Weights of a small transformer language model: vocabulary 4096, a variant of Muon for these matrices.
MLP neurons of a small language model. Each row is named by its layer, matrix (up: input weights) and neuron, and shows model dimensions 0-127. Each number is 50 + 10 x the weight over its row's rms, rounded and kept within 0 to 99.
After each neuron's rows, "fires on" lists the tokens most often at its 100 highest values on Wikipedia text that the model never trained on.

L2.up1097:59 49 47 56 53 58 50 60 48 41 39 61 53 57 48 44 48 56 42 64 54 46 55 51 52 55 45 46 58 46 37 66 61 46 49 58 33 34 55 37 63 53 49 37 52 38 46 47 55 48 42 56 65 47 58 53 53 27 48 67 54 44 41 48 31 51 60 58 67 23 42 43 43 60 35 48 59 50 40 56 64 49 48 62 50 39 30 48 48 47 53 56 65 51 22 36 59 30 56 51 66 55 72 58 47 25 58 64 67 33 62 62 46 55 51 72 54 50 66 39 34 71 36 64 38 54 69 48
fires on: "od", "id", "or", "g"

L2.up54:56 61 33 52 51 36 54 42 60 45 55 43 47 51 59 45 53 41 38 45 66 39 37 42 67 42 41 45 35 41 30 43 61 60 42 55 37 45 36 49 36 39 42 69 51 56 47 42 69 38 59 37 37 46 57 45 52 70 60 42 60 71 51 45 50 58 58 41 53 53 59 54 45 34 52 49 38 66 55 57 53 36 56 61 56 63 65 46 37 50 22 61 47 53 64 56 55 55 55 48 58 61 53 31 46 36 45 51 45 52 58 65 45 56 57 46 53 48 60 46 48 74 61 41 27 62 50 53
fires on: " tra", " pro", " pre", "ra"

L2.up135:49 53 48 45 62 52 61 47 39 46 44 58 36 52 55 63 26 49 30 55 16 60 51 53 59 49 45 45 67 40 55 43 39 71 39 56 34 47 36 77 49 53 69 54 48 49 55 59 51 55 67 47 59 52 54 52 68 45 47 50 47 39 52 59 37 57 71 50 56 50 37 51 42 33 42 37 44 38 43 52 34 67 62 54 56 53 37 63 56 57 50 57 60 48 59 41 69 33 44 43 49 48 60 41 50 45 43 47 51 61 24 58 31 56 31 56 64 51 67 57 47 51 58 51 43 42 37 61
fires on: " has", "9", "ered", "ed", "4", " had"

L2.up987:28 43 48 52 37 40 52 56 48 52 59 20 51 55 39 26 67 60 61 42 54 56 66 67 43 37 37 55 36 44 39 55 41 57 45 56 37 48 59 38 56 44 55 52 46 51 36 50 78 46 56 47 52 36 56 54 44 55 62 68 50 68 45 53 47 60 44 42 36 50 41 55 57 39 44 45 35 54 54 54 61 78 46 63 51 36 43 54 63 42 54 37 41 61 58 48 56 52 56 47 52 24 57 53 62 48 45 46 39 50 53 36 49 41 42 79 55 50 46 33 44 64 73 63 46 55 46 42
fires on: "aces", "39", " of", "art", "ary", "s"

L2.up225:31 58 48 43 63 53 56 31 47 55 39 63 71 66 45 42 47 65 57 45 47 52 43 42 47 52 46 49 47 51 33 42 65 47 45 47 46 57 43 40 60 70 50 44 74 36 53 60 43 59 58 46 54 68 53 40 55 36 47 50 60 52 49 67 58 33 33 47 50 44 47 46 40 42 72 35 49 41 54 39 61 60 53 44 57 45 59 29 47 39 30 41 36 38 41 49 71 53 41 40 33 40 50 49 51 58 67 46 47 51 52 60 55 58 31 72 40 58 45 60 70 46 44 64 35 58 45 44
fires on: ".\n\n", "|", ".\"\n\n", "\".\n\n"

L2.up151:66 35 53 46 30 61 52 68 43 26 64 54 51 57 33 49 55 41 45 42 44 64 43 52 65 52 44 53 52 38 52 42 52 69 60 56 56 60 57 62 35 45 21 48 51 60 42 57 54 70 56 56 47 49 41 38 50 64 42 43 61 68 41 55 47 41 41 58 55 54 55 42 59 45 36 52 62 49 50 53 35 54 41 50 58 44 58 57 48 43 41 51 53 36 40 54 46 57 27 47 61 43 57 49 35 51 63 47 47 35 64 36 64 47 57 35 37 42 52 52 66 57 50 55 33 33 58 48
fires on: " dec", " de", " inter", " dis", " Inter", "ri"

L2.up448:60 46 74 66 44 67 63 60 60 42 41 54 31 38 50 46 52 62 57 60 53 37 51 55 38 47 43 43 56 40 47 46 42 60 47 53 38 41 62 50 37 56 62 57 51 64 50 39 47 61 59 60 45 45 54 60 55 52 36 70 51 45 24 61 50 47 61 68 50 41 44 41 34 60 63 59 61 71 53 52 67 40 53 44 45 56 58 37 44 51 56 56 72 41 62 54 57 42 43 30 39 48 33 36 40 57 46 69 59 57 48 60 47 38 40 32 41 56 61 48 46 57 52 39 56 52 48 50
fires on: " ", " that", "\n\n"

L2.up1006:63 45 43 48 50 63 41 35 49 63 42 47 62 50 34 44 60 41 42 53 49 39 55 60 61 48 45 44 69 57 44 40 57 44 51 55 52 58 55 65 54 44 63 51 58 28 46 63 38 31 52 44 52 46 70 49 55 46 56 38 37 53 54 51 38 33 33 35 53 50 42 49 62 44 56 57 41 41 59 22 48 45 53 54 51 39 35 42 44 71 57 55 57 61 39 49 59 47 28 66 38 43 52 51 52 40 60 38 53 63 44 38 60 41 40 46 36 53 54 45 53 63 55 57 51 49 52 60
fires on: "ed", " Species", " married", "er", " back", "ied"

L2.up912:62 52 42 58 58 50 40 47 46 54 39 19 55 50 51 39 54 65 53 44 54 33 44 46 54 48 67 55 61 39 46 52 47 60 67 65 45 39 71 41 45 68 54 55 59 42 43 45 40 44 52 40 44 61 53 44 43 50 63 73 44 59 57 49 55 34 51 54 52 40 42 57 50 63 38 44 61 63 43 35 57 59 65 44 49 65 51 52 51 50 55 62 51 61 50 35 48 53 45 57 50 47 56 20 45 40 48 29 67 40 53 51 30 76 31 53 60 28 58 47 46 46 57 62 45 43 33 50
fires on: ",", "re", " be", "e", " is", " held"

L2.up1078:37 47 43 46 58 43 43 49 50 46 50 58 40 51 37 53 61 47 35 49 42 50 61 69 45 61 39 77 53 33 70 42 35 37 51 61 45 57 67 58 64 56 31 40 60 38 35 69 42 54 49 58 44 43 57 36 64 55 46 33 59 67 39 56 37 58 52 56 69 50 48 48 49 46 44 36 57 49 55 39 45 57 45 58 52 70 56 52 57 48 30 39 54 44 57 38 47 56 40 58 51 55 46 61 59 57 54 41 39 56 49 52 51 45 43 56 41 34 42 55 78 47 79 60 63 53 54 45
fires on: " there", " This", "s", " following", ":", " years"

L2.up664:43 47 55 60 55 80 45 62 48 47 54 42 55 56 47 27 61 44 56 38 61 67 62 53 47 48 67 45 34 39 51 57 55 50 58 36 47 52 39 47 49 42 37 45 53 66 65 39 41 72 64 57 43 44 54 54 35 47 56 52 35 42 55 69 48 59 57 40 49 59 62 40 46 44 42 49 55 48 52 76 63 37 33 53 72 54 62 58 34 38 45 49 61 37 68 48 46 56 51 49 51 43 57 60 42 52 38 51 51 39 34 42 55 71 61 68 58 48 45 42 46 50 47 53 43 57 50 44
fires on: ".", "r", "il", " of", "en", "art"

L2.up65:52 52 56 69 54 51 48 53 51 40 48 54 51 60 44 53 50 49 54 51 23 52 45 52 51 54 48 52 52 43 49 47 52 55 44 64 38 44 62 44 43 52 53 42 55 57 55 37 57 40 54 32 60 59 39 39 60 49 57 40 62 61 53 46 53 46 80 46 32 47 39 52 41 66 53 79 67 32 63 44 45 42 58 38 36 59 50 49 31 63 40 39 46 54 58 52 48 39 52 46 50 56 60 59 53 49 36 52 56 62 58 43 31 48 27 25 49 47 38 38 62 77 36 64 58 83 51 46
fires on: " all", "aj", " far", " Top", " typ", " top"

L2.up914:49 48 68 47 68 48 43 51 57 48 53 46 49 61 48 44 59 42 43 63 45 65 43 46 37 59 38 54 62 30 44 31 45 51 45 57 46 55 56 57 27 36 71 59 35 53 67 19 41 54 52 60 51 53 47 47 59 44 52 46 68 49 49 54 39 49 49 47 48 46 53 44 31 56 66 48 56 49 37 50 50 48 64 51 44 56 41 34 69 49 50 51 57 74 50 59 53 49 61 52 52 47 36 48 39 48 47 51 45 46 50 50 52 54 62 29 58 58 42 39 46 40 54 46 39 48 71 49
fires on: " /", "\n\n", " Authority", "op", "er", "ie"

L2.up275:54 56 55 54 58 70 54 54 52 51 48 46 51 62 62 58 50 64 47 56 52 55 49 46 60 64 40 49 48 56 60 51 74 49 53 46 40 56 34 47 33 66 58 52 59 34 50 41 41 36 69 57 49 58 38 63 62 56 48 59 49 42 63 45 55 57 68 54 54 40 43 43 34 57 51 36 44 45 40 44 58 55 54 31 63 50 60 37 29 42 52 51 41 49 39 50 67 57 51 37 29 63 67 60 52 48 70 28 30 51 47 54 56 51 48 35 40 34 42 47 69 42 65 59 52 51 63 57
fires on: ".\n\n", ")\n\n", " |\n\n", "\n\n", ".\"\n\n", "\".\n\n"

L2.up1060:64 62 57 47 51 36 47 44 56 54 53 49 50 46 58 41 63 52 47 42 61 49 53 51 53 36 60 56 56 41 47 43 69 59 45 50 43 38 63 22 56 64 61 39 42 61 46 53 43 61 30 41 35 57 42 52 44 63 49 55 42 53 55 42 51 33 41 55 36 49 51 37 59 40 31 31 62 43 43 46 53 38 68 48 47 66 44 57 58 44 52 60 43 66 58 27 50 46 55 72 40 45 53 47 34 31 53 44 68 66 62 45 47 58 49 38 48 36 45 69 57 61 59 59 59 66 38 56
fires on: ",", " well", "ots", "able"

L2.up387:66 63 43 45 43 43 37 46 53 40 72 65 41 57 51 55 38 50 32 57 40 48 50 25 41 53 70 34 43 65 59 48 44 72 48 51 53 46 49 47 48 72 35 54 40 46 50 65 40 41 64 75 51 57 23 56 43 57 42 52 57 44 36 39 27 54 44 56 49 46 50 57 44 40 38 44 44 55 51 43 58 59 37 45 74 59 50 51 57 54 53 51 56 38 63 56 50 45 49 54 25 49 38 42 46 55 40 39 52 54 42 56 44 62 49 55 65 55 68 52 73 42 53 66 35 52 56 54
fires on: ".\n\n", " app", " dec", " t", " sp"

L2.up584:56 52 48 51 47 44 64 32 46 48 58 50 58 62 31 43 70 64 44 24 60 71 44 55 42 40 52 43 59 55 61 45 60 50 49 58 37 47 58 54 47 42 45 44 32 64 49 58 53 62 64 53 51 38 54 52 61 60 51 42 39 40 67 48 54 50 46 53 43 71 50 36 47 42 51 29 51 57 44 51 47 41 40 51 62 34 47 46 63 56 59 56 36 44 46 44 53 30 34 53 63 77 42 60 58 40 55 16 53 51 45 63 63 37 41 53 59 55 19 42 56 64 56 49 54 62 44 41
fires on: "0", "5", "\"", "ason", "T", "io"

L2.up741:38 53 53 38 42 48 54 50 43 41 47 50 61 46 42 45 49 67 41 56 56 40 60 46 25 64 50 34 64 71 57 45 54 45 53 61 61 43 58 67 63 39 53 56 52 58 48 53 41 38 61 57 51 56 54 41 43 62 44 51 67 59 43 60 39 57 46 38 59 63 63 57 57 46 52 48 59 55 51 39 62 46 34 49 33 62 54 53 49 46 42 39 39 54 38 29 66 78 69 46 52 39 54 48 54 43 43 52 61 38 57 42 45 58 50 58 47 51 45 48 34 55 31 64 47 59 43 55
fires on: " Th", " Gu", " liter", " sw", " Sl", " equ"

L2.up935:53 33 47 65 51 52 52 60 50 41 44 55 50 48 54 41 41 43 50 56 53 53 74 68 48 41 59 57 41 35 57 43 45 55 39 46 75 37 44 52 57 44 41 61 53 70 48 34 45 54 45 51 40 51 55 34 52 35 49 51 51 44 47 58 55 46 55 63 53 45 28 43 43 60 54 55 40 37 55 48 60 54 65 62 43 40 39 43 36 58 47 46 39 43 46 59 40 38 66 53 40 56 51 60 48 75 54 48 59 41 59 56 30 52 48 43 71 58 44 61 45 45 44 56 52 44 38 31
fires on: ":", " |", " (", " code", "):", "tt"

L2.up744:48 33 44 57 54 57 62 39 42 55 50 54 37 64 48 58 54 54 52 36 59 39 54 46 67 73 68 50 42 69 38 51 51 68 40 47 53 59 62 57 53 54 38 53 44 44 46 52 39 43 59 43 70 51 40 52 46 62 51 50 45 42 44 54 62 48 59 56 38 71 46 68 53 49 67 47 41 63 49 52 44 49 45 48 63 40 47 27 71 43 35 67 59 32 38 40 63 51 52 40 57 49 64 42 50 30 39 58 53 53 61 58 49 62 46 32 77 63 56 44 57 42 59 43 51 65 42 40
fires on: " other", "w", " among", "ew", "g", "-w"

L2.up589:43 61 41 74 46 43 47 45 49 65 36 58 42 35 55 52 59 44 53 45 48 63 65 62 25 60 51 45 42 30 52 44 48 58 41 46 49 57 57 47 49 56 29 47 35 43 44 29 41 56 77 47 42 65 61 56 56 58 42 41 57 63 42 67 48 53 65 61 35 48 51 43 43 32 52 58 42 58 63 62 39 36 55 58 56 34 51 56 38 41 46 51 53 52 64 52 49 54 49 51 51 27 71 45 60 59 53 55 56 43 49 40 44 58 30 42 53 61 41 50 43 53 26 54 47 54 58 47
fires on: " (", ":", " ", " home", " Succeeded"

L2.up801:70 51 49 58 40 39 62 43 51 26 55 47 64 27 48 64 45 47 39 54 59 45 44 54 38 46 51 70 29 55 56 45 60 46 51 29 46 48 47 46 43 46 58 35 63 45 43 39 57 51 43 39 53 65 47 63 52 50 46 29 54 45 31 40 63 41 47 45 50 49 45 68 45 43 57 47 42 36 36 55 58 50 30 51 59 48 65 55 60 67 51 52 48 57 68 59 39 47 59 52 60 35 56 34 40 32 63 41 57 50 45 55 41 69 40 62 38 31 61 55 57 43 33 46 56 37 50 65
fires on: " such", "er", " known", "m", "h", " Ham"

L2.up539:58 54 47 45 48 58 48 43 46 42 26 51 56 46 54 25 45 61 57 54 54 54 15 50 50 58 49 43 40 47 35 47 67 52 46 37 39 55 45 42 48 66 34 45 52 62 53 64 59 45 45 71 57 25 57 49 42 55 50 64 49 49 44 42 61 26 40 46 55 66 56 52 42 55 57 46 63 66 58 52 55 60 48 49 59 55 54 56 38 56 46 48 49 69 47 46 38 37 51 56 33 52 48 59 49 57 49 37 40 62 55 42 46 32 58 48 37 52 38 39 42 48 57 60 42 30 49 52
fires on: " act", " the", " of", " ref", " prot", " dep"

L2.up407:29 55 47 59 65 53 35 60 40 57 50 28 60 58 56 34 73 39 62 40 59 56 48 58 49 47 47 53 48 51 52 54 49 59 56 49 35 62 59 43 80 50 56 55 62 58 67 52 41 65 53 39 43 53 62 40 59 40 41 52 56 54 50 60 46 46 52 67 39 50 45 48 39 42 50 45 54 61 44 56 53 57 55 44 37 38 67 51 55 39 36 49 36 46 39 51 41 29 62 41 65 47 35 63 32 48 50 62 60 66 56 57 55 37 48 56 42 71 36 45 47 57 58 57 56 65 44 57
fires on: "p", "at", " an", " a", "h"

L2.up314:56 56 61 61 48 52 28 50 62 46 29 67 49 50 61 40 59 54 45 34 39 79 43 56 42 53 52 47 58 61 55 69 54 34 50 46 64 47 61 77 40 53 58 41 45 42 54 40 48 49 56 52 49 56 43 49 46 49 46 42 40 47 55 60 51 48 55 60 34 52 53 33 75 45 50 51 51 46 54 30 34 54 33 51 40 37 75 44 49 35 56 44 52 39 45 54 47 37 58 55 40 49 52 40 47 61 61 41 24 47 50 51 57 49 34 59 51 45 48 55 59 52 55 49 50 46 53 63
fires on: "al", " Website", "ebsite", "ics", "ration", "8"

L2.up71:36 43 45 51 46 43 60 46 57 42 51 53 53 51 49 41 56 44 37 42 72 53 59 49 55 47 55 66 53 53 39 50 55 66 51 36 39 36 43 45 51 27 57 50 56 39 35 53 36 62 38 55 43 63 43 49 45 55 59 43 23 44 56 59 44 37 30 40 51 43 51 48 33 48 65 45 39 40 50 54 42 61 47 75 57 57 39 47 52 50 43 57 54 69 53 41 49 43 49 61 31 39 55 61 53 39 35 45 58 48 51 42 39 23 53 46 54 34 54 56 43 62 52 39 46 72 35 53
fires on: " acc", "ed", " \"", " directed", "ched"

L2.up361:62 54 44 48 62 38 59 52 53 56 66 63 55 50 40 57 56 37 45 27 47 38 29 25 57 69 61 38 44 62 53 48 66 62 67 60 30 54 53 41 65 57 54 65 48 53 59 49 57 53 46 49 60 71 45 54 62 43 46 63 45 36 50 55 36 41 50 54 43 49 49 37 56 64 64 32 55 60 52 49 58 54 63 43 46 35 24 55 58 40 40 47 32 53 46 35 41 45 61 56 40 51 40 37 57 48 38 38 52 46 54 46 41 49 61 55 31 54 54 41 60 53 50 49 38 52 40 52
fires on: " San", "1", "2", " United", "i"

L2.up163:54 64 40 46 64 59 28 62 54 68 41 65 62 49 51 39 36 40 34 66 55 42 34 59 28 49 42 46 39 71 64 60 49 42 43 43 56 56 38 42 56 36 44 42 61 55 55 43 47 44 56 60 32 42 51 51 41 59 49 60 48 43 53 55 34 53 49 46 55 50 23 51 55 64 41 59 42 58 43 58 58 50 43 51 56 68 51 61 47 49 45 51 41 63 68 68 51 47 46 45 44 45 43 60 44 47 55 65 54 47 43 52 66 39 39 34 44 44 43 50 43 58 43 51 66 57 59 63
fires on: " rec", "°", ":", " transl", " surv", "urn"

L2.up1005:56 42 47 49 50 56 55 43 26 57 54 45 40 66 36 65 54 65 47 49 56 51 53 28 62 76 68 44 48 37 34 52 49 45 47 42 48 50 40 42 54 65 54 52 45 57 50 54 43 49 46 58 65 51 59 50 41 51 51 42 52 65 51 54 68 41 67 48 54 69 62 47 63 58 52 36 57 40 62 55 45 37 40 43 36 43 42 49 56 56 54 33 48 59 59 46 68 36 48 52 46 57 60 58 58 49 43 43 42 52 45 59 34 47 51 50 51 60 38 45 63 43 57 30 40 46 61 50
fires on: "==", "===", "–", "100", " /"

L2.up414:45 49 55 61 67 45 42 55 43 45 58 47 38 48 74 31 46 50 35 41 58 39 58 42 40 51 50 43 48 32 43 67 61 46 51 36 51 51 53 40 48 51 66 40 50 33 39 52 44 60 48 54 64 63 57 46 47 49 53 47 57 81 45 51 68 41 61 57 40 53 30 53 53 61 56 45 23 37 52 45 47 44 57 44 60 54 62 38 58 58 73 30 62 55 46 38 50 43 35 60 39 34 61 40 55 47 57 47 53 55 57 71 56 54 47 51 60 60 70 47 59 38 44 55 41 52 37 63
fires on: " ", " c", " earn", "ight", "es"

L2.up18:39 53 56 41 48 37 57 54 39 40 67 51 37 65 43 52 57 66 50 46 48 36 45 59 59 32 40 48 48 56 52 42 52 29 51 63 65 45 63 49 60 53 45 66 52 61 45 46 43 67 38 47 76 40 58 37 52 57 56 63 44 50 54 55 59 50 45 57 47 61 68 45 32 52 47 32 54 42 55 41 34 52 43 49 65 50 43 54 61 51 45 62 55 71 24 41 63 52 65 56 62 64 55 38 62 55 27 51 48 42 32 48 57 68 59 40 67 41 45 36 42 45 39 56 56 48 49 51
fires on: "\"", "ol", "g"

L2.up757:50 55 36 53 68 54 49 51 44 48 47 40 49 70 34 32 40 59 39 38 50 57 63 44 42 55 45 48 37 66 37 54 52 47 53 53 40 51 56 53 57 58 47 37 38 60 41 53 51 71 42 45 59 41 46 56 34 49 45 38 41 28 56 64 45 47 38 27 54 52 33 65 24 56 63 48 50 45 64 55 61 44 52 55 64 53 43 49 47 66 53 43 47 56 51 72 28 55 47 52 58 45 57 49 60 69 44 32 50 67 52 43 37 36 62 55 39 35 50 35 38 53 62 53 65 42 44 63
fires on: "'", "z", "m", "v", "d", "qu"

L2.up97:54 51 54 35 56 54 43 34 64 42 49 41 53 61 48 43 54 75 52 53 51 50 46 44 49 46 56 40 45 59 51 34 64 50 44 66 52 40 47 58 51 45 50 47 56 57 46 48 26 46 66 54 57 57 46 51 48 60 52 34 56 46 54 51 61 44 35 38 44 60 36 37 56 65 58 55 43 42 29 50 51 44 51 36 61 43 49 42 61 54 45 58 70 43 54 54 45 48 69 57 56 50 49 39 61 36 51 48 49 51 64 53 49 54 31 70 59 35 46 41 63 35 55 59 64 56 53 52
fires on: "v", " gr", "w", " Inc", " Website", " sp"

L2.up70:44 34 65 57 64 60 44 63 43 43 47 41 40 64 65 56 51 44 45 48 38 63 43 44 56 44 54 51 46 45 49 51 49 55 60 47 50 57 46 49 41 38 68 54 67 40 52 43 66 60 48 50 58 46 32 51 45 64 56 50 56 73 55 36 48 49 44 57 46 32 58 32 36 53 39 50 41 52 42 62 40 46 66 39 54 58 46 35 44 57 42 46 59 63 51 62 60 51 57 61 52 43 48 50 39 44 25 62 30 57 52 42 56 38 55 37 59 70 51 46 57 58 64 29 44 62 54 30
fires on: " All", " Des", " along", " poss", "ass", " by"

L2.up221:58 55 71 39 55 45 48 80 52 37 49 58 59 53 56 51 66 28 52 45 43 56 50 64 51 60 58 52 41 34 54 70 57 65 44 56 38 55 66 68 29 52 52 38 32 50 64 55 33 51 47 56 31 51 33 50 49 46 60 63 50 40 29 48 53 55 79 30 53 45 54 50 46 44 52 61 50 59 67 59 49 55 61 48 40 48 66 56 31 45 58 40 53 43 61 51 57 35 51 43 51 41 50 43 54 59 38 51 62 41 40 55 44 31 46 50 52 51 33 58 42 58 41 61 51 57 50 48
fires on: "all", " top", " head", "ad", "aj", "ed"

L2.up374:50 41 67 38 54 50 67 49 41 57 49 34 58 50 63 37 60 43 55 75 54 55 68 42 42 41 49 37 48 43 28 54 67 49 71 44 59 58 61 61 57 56 54 46 39 55 61 43 55 41 42 51 46 42 43 37 39 50 42 51 48 42 39 51 57 65 39 53 52 32 54 43 26 55 56 55 57 63 43 48 66 56 54 46 50 49 63 52 48 65 49 44 65 45 41 27 53 54 71 52 62 44 54 51 36 51 55 50 61 46 62 49 38 44 44 59 54 64 69 49 47 58 55 61 63 41 68 38
fires on: "es", "u", "e", "uk", "tt", "a"

L2.up553:59 52 60 56 56 51 42 45 40 43 57 47 53 44 43 38 40 59 41 44 74 30 46 62 46 42 48 63 48 45 36 48 43 56 57 52 46 44 41 38 50 47 28 57 47 46 44 42 53 42 50 56 46 66 49 63 45 47 58 65 45 47 33 60 38 43 55 51 50 46 39 53 71 61 39 58 42 61 69 45 53 50 51 48 47 44 46 40 42 59 63 35 62 48 51 43 42 28 34 66 31 49 55 52 49 44 50 33 55 41 48 75 63 61 62 61 33 51 63 43 72 33 44 41 57 47 45 68
fires on: ":", " ", " \""

L2.up1014:45 56 58 37 45 58 46 71 37 53 48 73 46 45 49 53 36 49 36 34 74 53 30 53 44 61 38 44 40 61 56 30 56 46 42 43 46 35 65 60 45 57 53 44 50 54 45 44 57 64 42 46 47 44 45 54 53 63 48 44 42 48 40 58 58 24 50 53 71 51 50 43 52 43 32 45 68 42 50 53 73 44 31 48 54 69 42 40 55 69 49 48 40 52 46 48 58 54 34 60 58 47 52 59 56 47 52 59 58 71 49 57 73 50 62 46 65 62 57 37 46 51 54 51 61 56 54 46
fires on: " ", "-"

L2.up504:46 51 64 49 42 44 62 48 36 59 30 63 56 43 52 57 63 40 50 59 62 68 42 48 52 54 36 49 53 51 29 55 47 66 59 23 33 32 41 50 39 48 62 40 59 43 51 63 53 40 54 58 31 43 54 51 59 30 48 43 52 43 50 49 41 57 58 47 36 44 50 47 44 37 51 58 70 47 50 43 53 54 56 59 52 36 51 41 43 51 55 44 55 53 51 66 65 46 52 50 49 43 51 47 49 35 55 43 52 55 60 45 65 34 61 51 45 68 32 37 53 43 27 58 43 62 59 52
fires on: "B", "ronze", "ing", "inning", "ed", "iddle"

L2.up979:68 72 54 65 55 58 35 41 45 56 35 58 53 56 51 47 60 54 30 57 48 31 38 60 53 59 42 44 57 50 45 56 36 45 61 49 56 53 43 64 45 70 53 53 41 47 39 45 34 49 48 60 66 33 42 55 39 55 27 58 47 64 33 51 59 43 42 57 63 57 33 49 34 53 44 61 35 56 65 33 43 55 56 45 60 50 64 44 49 61 55 53 46 49 43 56 59 58 44 47 51 63 48 51 27 50 57 57 50 51 57 67 52 62 45 40 44 40 42 41 67 57 41 42 48 49 44 70
fires on: ".\n\n", "\n\n", ")\n\n", " |\n\n", ";\n\n", "ange"

L2.up1036:44 50 32 52 55 76 44 43 54 44 55 62 49 39 47 63 55 32 52 49 52 45 50 69 47 53 50 47 53 45 49 68 49 54 27 60 65 49 43 54 63 53 47 60 31 51 59 46 61 43 51 73 64 68 52 42 61 57 54 74 46 60 48 57 53 45 42 74 60 49 46 39 44 40 51 51 43 52 52 51 53 49 72 43 59 64 60 53 52 53 45 55 36 50 36 54 65 48 45 18 57 53 53 34 46 52 51 39 59 44 56 57 50 39 46 48 28 43 51 51 48 41 54 40 57 43 69 70
fires on: ".", ".\n\n", "\n\n", "\n", "ed"

L2.up224:56 66 43 58 39 52 62 61 57 42 48 57 51 56 48 68 43 52 39 35 61 50 50 49 66 71 33 32 52 55 44 51 61 52 49 49 58 63 51 39 38 31 46 40 48 51 57 50 44 35 70 48 55 58 21 44 58 52 22 45 58 53 41 47 53 37 44 37 48 50 37 39 47 46 51 41 51 50 56 32 44 60 63 67 58 47 45 31 57 54 31 40 55 60 37 57 57 51 53 52 47 47 73 45 56 32 41 46 34 63 55 53 39 38 56 51 52 43 42 56 66 50 37 52 54 57 36 25
fires on: " =\n\n", " ", "====", "==", " won", "-"

L2.up153:63 65 46 51 44 31 56 49 26 51 41 39 56 50 44 47 54 50 53 53 55 48 48 47 64 49 73 43 54 50 35 58 61 51 35 22 51 47 45 44 47 63 44 66 35 44 45 53 44 41 64 55 37 49 56 43 54 64 43 31 45 54 61 58 48 42 41 41 46 51 60 47 61 35 45 47 62 63 45 47 70 38 50 43 67 66 47 52 47 42 51 59 46 48 73 34 52 42 48 37 50 48 52 50 50 53 64 39 30 49 56 49 43 55 46 36 46 60 21 60 66 48 38 63 46 36 49 50
fires on: "ed", "ing", "ated", " X", ":"

L2.up686:54 49 56 52 56 59 38 45 45 41 53 45 55 40 40 42 40 42 65 42 58 56 46 47 40 70 52 22 51 61 50 55 66 55 48 39 47 54 45 46 35 46 35 47 39 53 40 52 49 51 54 57 64 23 58 47 47 58 50 35 61 44 63 44 72 47 49 44 50 46 41 45 45 50 46 66 62 67 50 36 53 35 46 60 58 50 62 28 52 75 60 54 53 52 54 49 52 60 28 32 60 39 48 55 60 39 71 38 48 56 63 57 45 57 60 38 52 46 49 56 51 49 27 49 48 44 72 41
fires on: "ater", "t", "-", "at", "h"

L2.up1143:54 60 44 41 54 71 40 35 68 53 41 55 63 46 35 66 53 60 42 49 62 44 54 59 60 48 51 45 63 37 46 50 39 57 67 59 63 47 47 49 54 68 56 51 64 40 24 48 59 69 54 50 34 52 52 39 45 59 52 45 39 41 31 53 60 53 62 65 44 28 36 44 65 48 42 51 43 51 57 61 52 54 44 55 56 91 51 48 39 46 47 60 50 30 47 48 32 34 54 41 61 51 64 47 41 44 37 50 59 67 50 51 45 54 39 37 54 44 50 64 61 38 38 38 46 52 50 61
fires on: " be", " have", " is", " gr"

L2.up31:49 48 48 62 31 68 59 45 38 37 59 67 51 49 51 57 39 55 53 51 47 53 51 61 55 40 50 53 48 52 51 46 56 35 37 63 49 54 39 55 59 66 40 51 49 43 36 65 55 47 37 80 41 62 46 41 60 54 51 56 41 47 37 43 66 58 69 51 49 48 35 47 39 48 46 51 54 50 49 35 42 60 52 52 30 57 44 58 65 44 47 53 65 66 40 49 34 38 58 56 50 49 42 47 45 39 34 63 44 30 47 73 44 62 35 56 46 46 59 49 31 44 62 28 62 45 47 52
fires on: "d", "fl", " lo", "g", "ms", ":"

L2.up878:35 39 50 58 55 44 49 50 36 45 69 52 47 44 65 36 46 54 48 62 39 49 59 57 39 44 41 45 39 46 68 42 54 54 74 56 30 42 37 54 35 50 45 53 60 59 43 50 31 35 56 53 30 25 45 52 56 64 41 57 69 56 41 42 47 60 54 46 45 47 45 76 57 38 59 42 41 44 53 60 53 49 37 58 33 49 57 61 66 61 52 60 54 36 54 54 42 38 48 52 50 47 50 48 49 44 54 41 69 38 45 60 54 54 69 44 61 55 52 51 68 54 43 39 57 52 42 54
fires on: " and", "-", " most", " a", "ep", "g"